Weights of a small transformer language model.
Architecture: rotary positions, tied embeddings.
Training: a variant of Muon for these matrices, 430M tokens, 6560 steps.
MLP neurons of a small language model. Each row is named by its layer, matrix (gate and up: input weights; down: output weights) and neuron, and shows model dimensions 48-175. Each number is 128 + 24 x the weight over its row's rms, rounded and kept within 0 to 255. A neuron's up and down rows have the sign that makes its largest values positive.
Before each neuron's rows, "fires on" lists the tokens most often at its 100 highest values on Wikipedia text that the model never trained on.

fires on: "Al", "al", "Cal", "ol", "el", "Col"
L11.gate451 [118 123 127 133 157 104 107 155 147 141  81 119 130 104  89 153 139 168 134  98 100 119 146 148 176 134  99  81 145 106 157 131 105 162 101 127 142 126 129 120 117 139 104 103 106 112  87 160 126  98 136 145  71  96 111 145 142 127  91  93 122  55 113 131 181 112 104 113 103 144 128 156 129 119 131  89 138 103  74 103 120 149 129 142 107 140  60 122 147 128 152 170 146 134 104 160 141 148 104 133  74 157 150 108 149 129 146 124 129  98 134 105  99  98 121 135 131 114 105 118 123 151 134 131 111 110 152 163]
L11.up451 [145 133 115 109 137 137 154 159 126 109 133 117 127 107  83 137 146 111 131 140 154 108 161 163  93 173  89 102 120 120  96 129 155 147 104 124 133 148 125 130 126 162 164 152  78 135 115 133 127 100 117 147 129 165 149  86 118 108 131 108 129 110 121 120 142  89  60 138 109 149 160 112 161  94 126 180  86  86 151 147 128 153 146 127 112 143 180  99 112 151 127 148 114 127 109 147 124 136 130 141 131 158 118 112 140 129  85 107 127 116  79  90 103 113 151 127 129 133 168  62 151 117 164 123 116 112 119 126]
L11.down451 [105  96  98 128 135 114 161 118  87  98  92 183 179 109 107 135 116 137 113 136  89 145 142  81 137 139 128 118 139 155 102 143 177 119 119 121 132 139 138 124 124 136 116 105  88 117 108 139  96 169 147 167  64 141 142 155 133 121 152 120 187 104 109 127 128 150 128 126 136 121 144 177 105 129 113 101 149 102  96 112 159 101 166 121 162 103  88 145 134 123  93 119 149 159 135 146 103 151 141 126 155 143 144 143 102  94 126 140  97 154 147 164 147 165 127 103 150 178 159 119 136 159 138 187 106 149 115 133]

fires on: "Mc", "Cal", "St ", "San ", ": ", "cal"
L2.gate545 [153 110 164 125 117  56 193 131  98 116 140 114 129 138 103 123 129 119 165 138  82 129 123 141 147 117 119 112  94 133 146 114  73  96 102 115 112 134 147 132 167 158 124 133 145 125 138 173 149 144 152 143 114 118 106 106  91 140 137 100 140 115 180 111  96 103  93 142 100 175 178 128  70  62 117 113 117 126 159 102 132 129 167 176 127 148 141 107 124 127  88 131 136 102 125 150 170 172 128 127 118 141 193 137 117 128 132 119 152 131 135 141  91 110  93 134 111 130 101 167 143 146 140 109 127 145 131 118]
L2.up545 [144 114 121 117 160 118 114 115  91 109 119 135 141  98 150  45  75 138 127 140 100 131 126 166 137 114 149 110 128  98 110 162 149 108  96 147 113 128 122  99 140 131 122 123 122 140 134 130 135 159 157 141 122  97  85 108 154 110 143 105 138 103 183 102 118  83 130 110  74 128 161 113  73 109 107 103  96  94 113  77 142 115 155 131 130 119 117 137 144 117 121 143 113 103 111 174 138 163 138 131 105 113 132 176  80 154 152 120 156 109 145 153 119 125 121 150 141 148  81  93 135 154 135 114 122 141  95 113]
L2.down545 [102 100 101 152 115 116 110  94 107 136  88 141 163 119  90 108 125  91 121 141 168 122 160 132 145 121  96 119 123  83 135 141  90 119 125 103 118  84  90 119 149 138  82 123 150 149 147 125 103 146 133 153 100 119  96 126 132 124 108 106 127 101 146  79 125 133 120  96 109 130 135 114  91  89 134 108 150  75 136  73 106 113 147  95 146 132 105 139 150 133  98 125 134 142 118 153 127 133 138  93 130  97 134 174 107 125 114 146 141  86 157 156 116 126 120  94  97 144 106  88 116 162 175 105 122 116 134 135]

fires on: "wi", "he", "As ", "Americ", "condi", "such "
L2.gate390 [143 141 167  90 112  90 127 126  80 113 143 123 126 132 132 104 101 105 123 154  96 137 126 132  84 149 115 148 142 141 148 149 148 117 137 145 119 138 116 116  99 107 117 108 172 113 127 135 155 188 103 107 150 111 117 144 101 138 165 146 124 102 111  90 142  91 150 123  84 140 133 112 146 129 147 183  98 143 136 124 102 100 112 112 103 119 152  83 105 110 111 160 103 128 140 113 155 114 102  86 151 135 160 105 126 109 117 127 142  99 109 131 122 142 150 152 109 131 107 152 135 137 107 119  83 123 129 108]
L2.up390 [143 157 183 119 150 132 105 139 104 110 152 167 135 138 107 144 117 114 114 113 106 115 154 145 102 160 152 140 108 110 131 123 117  94 107 123 121 160 117  94  94 113 162 139 127 137  97 155 136 197 108 115 128 124  76 160  92 136 181 141 124 113 158 105 169 105 176 150 129 158 145 133 177 121 104 165 133 119 160 111 112 127 168 167 131 116 123 134 129 127 134 139 143 127 161 120 183 105 136  81 136 162 153 142 129  96 128 102 154 180 129 101 132 170 124 148 138 159 137 144  92 155 135 101 168 105 151  93]
L2.down390 [173  96 155 112  99 117 112 164 135  37 156  93 126 141  76 118  78  99 134 149 111 127 142 107 114 153 140 112  89 119 143 121 125 134 105 123 135 126  97  84  97 140 111 136 120 107 120 183 154 133 160 149 127 113 111 151 106 139 180 136 128  98 118 104 135 116 161 112 133 115 154 140 112 138 153 130 137 114 154 143 163  88 129 135 100 137  77 124 116 117  92 139 136 127 115 121 170 102 140 129 150 136 139 134 159 115 140 156 130 137 117 167 129 160 145 145 141 163 154 152 103 156 135 100 129  76 173 128]

fires on: "up ", "out ", "only ", "off ", "down "
L4.gate127 [145 167 149 123 162 126 108 176 154 129  87 152 127 147 113 141 112 156 172 139  98  62 166 108 134 114 131 128 170 136 177 119 151 161  91 116 116 119 136 149 140 177 144 119 146 152 130 134 165 158 115 126 110 120 116 133 174 107 128 141 118  93 107 135 155 119 146 150 124 129 147 113 106 154  87 109 156 105 115 153 148 124 125  72 134 131 146 118 126 157 142 179 132 102 151 146 126 155 130 116 144 126 132  96 101 154 141 144 137 128 132  96  97 160 124 140  88 170 190 166 157 116 130 143  89 130 151 114]
L4.up127 [173 116 149 173 101 149 132 128 100 116 135 127 137 150 135 111 125 109 134 129  97 103 119 137 146 130 155 107  94 129 146 126 143 124 103 152 157 105 140  47 136 145 101  82 131 147 111 122 142 156 136 106  92 122 123 127 138 149 108 121 120 134  97 121 126 145 133 128 106 113  99  68 132 174 115  78 116 191 142 104 104  98 149 115 134  93 140 119 121 126 141 112 144 122 148 105 131 130 166 125 132 137 127  78 120 146 169 142 150 138 142 123 114 197 133 124  88 143 163 148 131 131 126 100  75 135 166 113]
L4.down127 [ 96 106 147  70 146  87 149 120 111 140 124 125 156 140  98 152 211  81 150 162 144 100 119 127 111 117 117 125 119 124 139 141  90 151 139 144 127 140 106  93 126 116 167 160 117 135 154  95 106 141 164 115 119 177 129 168  92 167 107 153 104 102  99 136 129 119 121 155 126 138 143  81 138 132 138 125 149 117 146 124 133 146 125 105 146 117  78 118 140 136 147 140 157 156 128 121  71 165  97 134 157 167 175 184 138 130 132 172 118 137 112 108 125  98 127 115 129 147 106 104  94 106 149  97 119 155 122 143]

fires on: "is", "of ", "h", "en ", "arm"
L4.gate403 [125 145 143  93 120 137 147 140 132 143 122  97 146 169 117 172 136 121 160 129 125  61 123  92 137 112 156  88 150 150 167 121  93 115 105 133 111 124 113 147 140 100 108 130 127 137 157 121 131 108 111 126 120 172 186 130 156 100 142 147 119 124 173 137 113 184 182 110 125  72 100 110 144 117 130 113 159 128 154 154 106 123 118 119 136 128 114 120 128 123  76 140 133 110 153 149 141 102 133 134 123  98 156  71 133 133 109 146  89  86 109 148 100 139 110  88 147 128 177 165 143 121 122 110 109 139 117  94]
L4.up403 [122 125 107 122 118 124 117 152 111 149 121 167  98 181 136 143  99 136 131 125 123  93 155 113 168 149 112  94 125 134 141 154 117 116 154 122 105 141 113 128 122 121 107 124 155 180  77 106 138 150  94 148 190 142 143  85  92 103 104 127 143 129 130 122 108 137 163  95  73 141 113 127 104 117 134 100 175 126  84 135 130 148 126 131 125  87  74 109 125 145  87 108 153  99 193 155 129 129 134 127 161 105 156 153 110  90 136 121  98 119 143 115 129 117 155 121 168 126  85 131 155 109 118 135 106 132 140 149]
L4.down403 [141 122 132 152 152  92 125 124 111 101  84  84  84 168 129 113 124 107 156 127 106 183 105 175 161 139 150 101 138 123 162  84  92 106 106  89 116 120  99 152 145 121 149 149 134 110 100 138 139 135 182 131  79 166 147 113 154 125 192 151 120 182 135 133 120 141 102 129 125 118 142 124 119 170 112  80 174 113 142 123 150 122  99 106 103 145 153 150 157 128 128 120 110 103 131 118 101 142  92 127 124 115 103 123 126 126 164 110 104  87 128 122 119 112 114  95 130 151 137 101 162 151 117 129 121 166 156 136]

fires on: "Al", "Cal", "Ad", "cal", "al", "ed"
L3.gate185 [ 92 148 101 157 151  88 149 136  80 124 112 114 120  80 114 136  93  85 112 150 111 124 111 134 137 152 112 110 109 125 108 102  99 150 123 134  92  98 152  91 114 128 121 144 108 133 146 149  96 115 170 128 112 153 130 123  85 120 128 112 147 117  98 107 141 143 159 155 115 120 154 103 122  97 139 113 151 101 143 103 141 141 153 154 156 129 138 153 141 167 144 122  87 133 119 134 169 161 137 105 106 143 139  60 117 134 146 103 126 113 126 137 103 119 116 126 121  96  91 112 140 127 119  76 195 141 126 139]
L3.up185 [159 124 150 131  84 125 125  96 115 148 154 120 112 117 124 129 112 140  92 113 123 142 164 107 107 157 105  67 106 117 111 123 132 168 118 136 151 126 158 134 117 129 132 171 102 115 120 115 109 152 190 119  94 132 143 142  96  99 179 111 157 106  98 116 156 128 118 150 162 105  85 150  84 102 135 159 152  76 112 123 119 155 111 156 133 143 158 146 135 127 137  98  99 139 131 118 119 146 109 117 114 123 137  89 102 147 151 105 133  87 136 125  71 108 144 122 104 159 147 128 146 134 128  85 175 128 131  96]
L3.down185 [142 115 129 119 132 116 162 129 134 122  98  96 158 103 119 135  87 111 137 135  87  87 147  88 108 137 123 131 110  48 113 111 107 166 149 119 115 163 121 107 145 151  76 171 112 141 114 187 149 154 128 150 145 158 129 156 117 124 145  71 112 116 115 121 128 128 150 128  89 127 164 126 155 109 123 128 162 101 134  92 153 118 137 110 134  92 107 149 131 108 129 137 139 148 102 112 130 163 149 107 179 136 135 114 133 161 134 145 154  95 144 149 139 151 127 107 111 123 145 107 114 162 121  96 121 102 137 113]

fires on: "up ", "out ", "lead", "wife ", "son ", "father "
L4.gate250 [163 139 147 134 103 130 139  92 142 140 143 136 159 129  95  83 173 169 117 152 142  94 127 157 154 119 138 125 116 123 147 101 128 155 119  94 142 107 111 104 110 150 124 117 153 146 140 152 158 147 153  75  83 139  90 123 151 119 115 100 155 136 127 107 164 136 126  97 106 159 125 135 161 141 161  80 143 129 102 141 109 109 108 153 112  93 130 124 128 151 152  84 149 133 105 136 127  86 171  79 140 104 135 111 105 147 136 128 129 150 140  72 139  99 111 111 147 118 109 127 123 166 128 151 118 132 144 133]
L4.up250 [123 125 126 120 120 142 115 115 145 147 123 163 150  87 117 166 151 118 120 146 109  65 140 146 171 134 108 128 130 160 146 134 102 160 130 142 120 107 156 118 174 149 152 124 130 158 108 133 139 188 134 139 118 120 122 133 126 109 170 144 116 119 126 123 162 153 121 168 131  87 110  89 152 154 123 121 126 180  98 126  90 105 128 146 163 139 178 122  97  94  99 114 124 126 127 159 111 141 138 115 137 117  82 107 110 154 154  89 110 129 115  95 120 141  84 154 132 158 156  95 169 155 138 137 117 143 135 112]
L4.down250 [110 152 139 100 110 119 152  52 172 160 132 161 153  80 167 151 132 123 127 125 127 138 123 110 113 164 103 144 122 126 132 136 118 119 116 150 134 129  67 120 168 132 116  98 117 171 101 136 114 125 116 149 116 108 136 148  91 118 103 123 129 144 146 131 139  98 128 125 138 170 127  89  93  94 121 116 137 118 146 136 116 107 109 133 119 168 117 132 112 133 103  97 156 139  90 127 135 114  88 130 131 113 132 110 150 134 159 150 111 151 139 144 104 231 134 137 158 128  98 128 132 146 170 123 152 139 148 122]

fires on: "spec", "Sup", "sup", "incor", "pot", "cop"
L3.gate30 [139 157 111 166 118 113 143 139 127 109 145 149 139 140 137 118  78 123 150 167 150 146 121 145 137  97 107 163 143  95 121 141 140 127 119 125 133 151  72 175  95 151 125 136 159 158 106 113 173 122 111  60 114 124 136 101 123 163 118 102 148 140 137  81 133 125 161 118 113 106 172 147 164 114 106 117 142 117 101 128  60 118 150 130 122 155 154 136 107  97  94 120 158  99 105 120 159 141 137 112  83 136 160 126 147 142 143 165 109 154 162 139 136 125 128 130  78 129 129 152 148 118 158 148 164 131 108 106]
L3.up30 [111 134 139 129 130 142 137 145 113  76 153 149 119 135 115 127 129  94 145 146 155 145 117 123 126 127 109 157 150 118 138 137 102 128 146 125 123 150  91 167 110 148 118 142 148 164 109 159 104 134  99  50 117  72 144 100 164 122  93 143 137 113 140 122 113 117 104 109 155  98 158 113 111 116 108 123 142 126 115 172 133 110 119 101 109 141 113  99 116 129  76 141 145 105 129 144 109 164 161 177 121 147 146  87 110 160 119 110 154 180 139 137 111 128 124 146 114 168 113 168 142 161 124 142 133 114 149 118]
L3.down30 [125 112 137 177 107 130 153 140 121 166 155 157 150 151 173  93 133 164 141  95 141 109 139 122  97 115  98 123 127 104 114 150 107 124 130 132 134 133 108 138 115 117 107 161 197 124 136 175 136 131 147 121 141 118 114  87 162 115 125 134 106 111 137 110 124  83 133  84 136 122 104 156 161 103  99 109 135 154 164 134 111 127 140 140 136 139 101  32 137 118 151 133 152 141 102 134 114 163  95 123  98 158 152 126 168 142 128 151 132 124 121 131 157 140 110 163 113 157 141 104 148 133 156 106 138  87 162 134]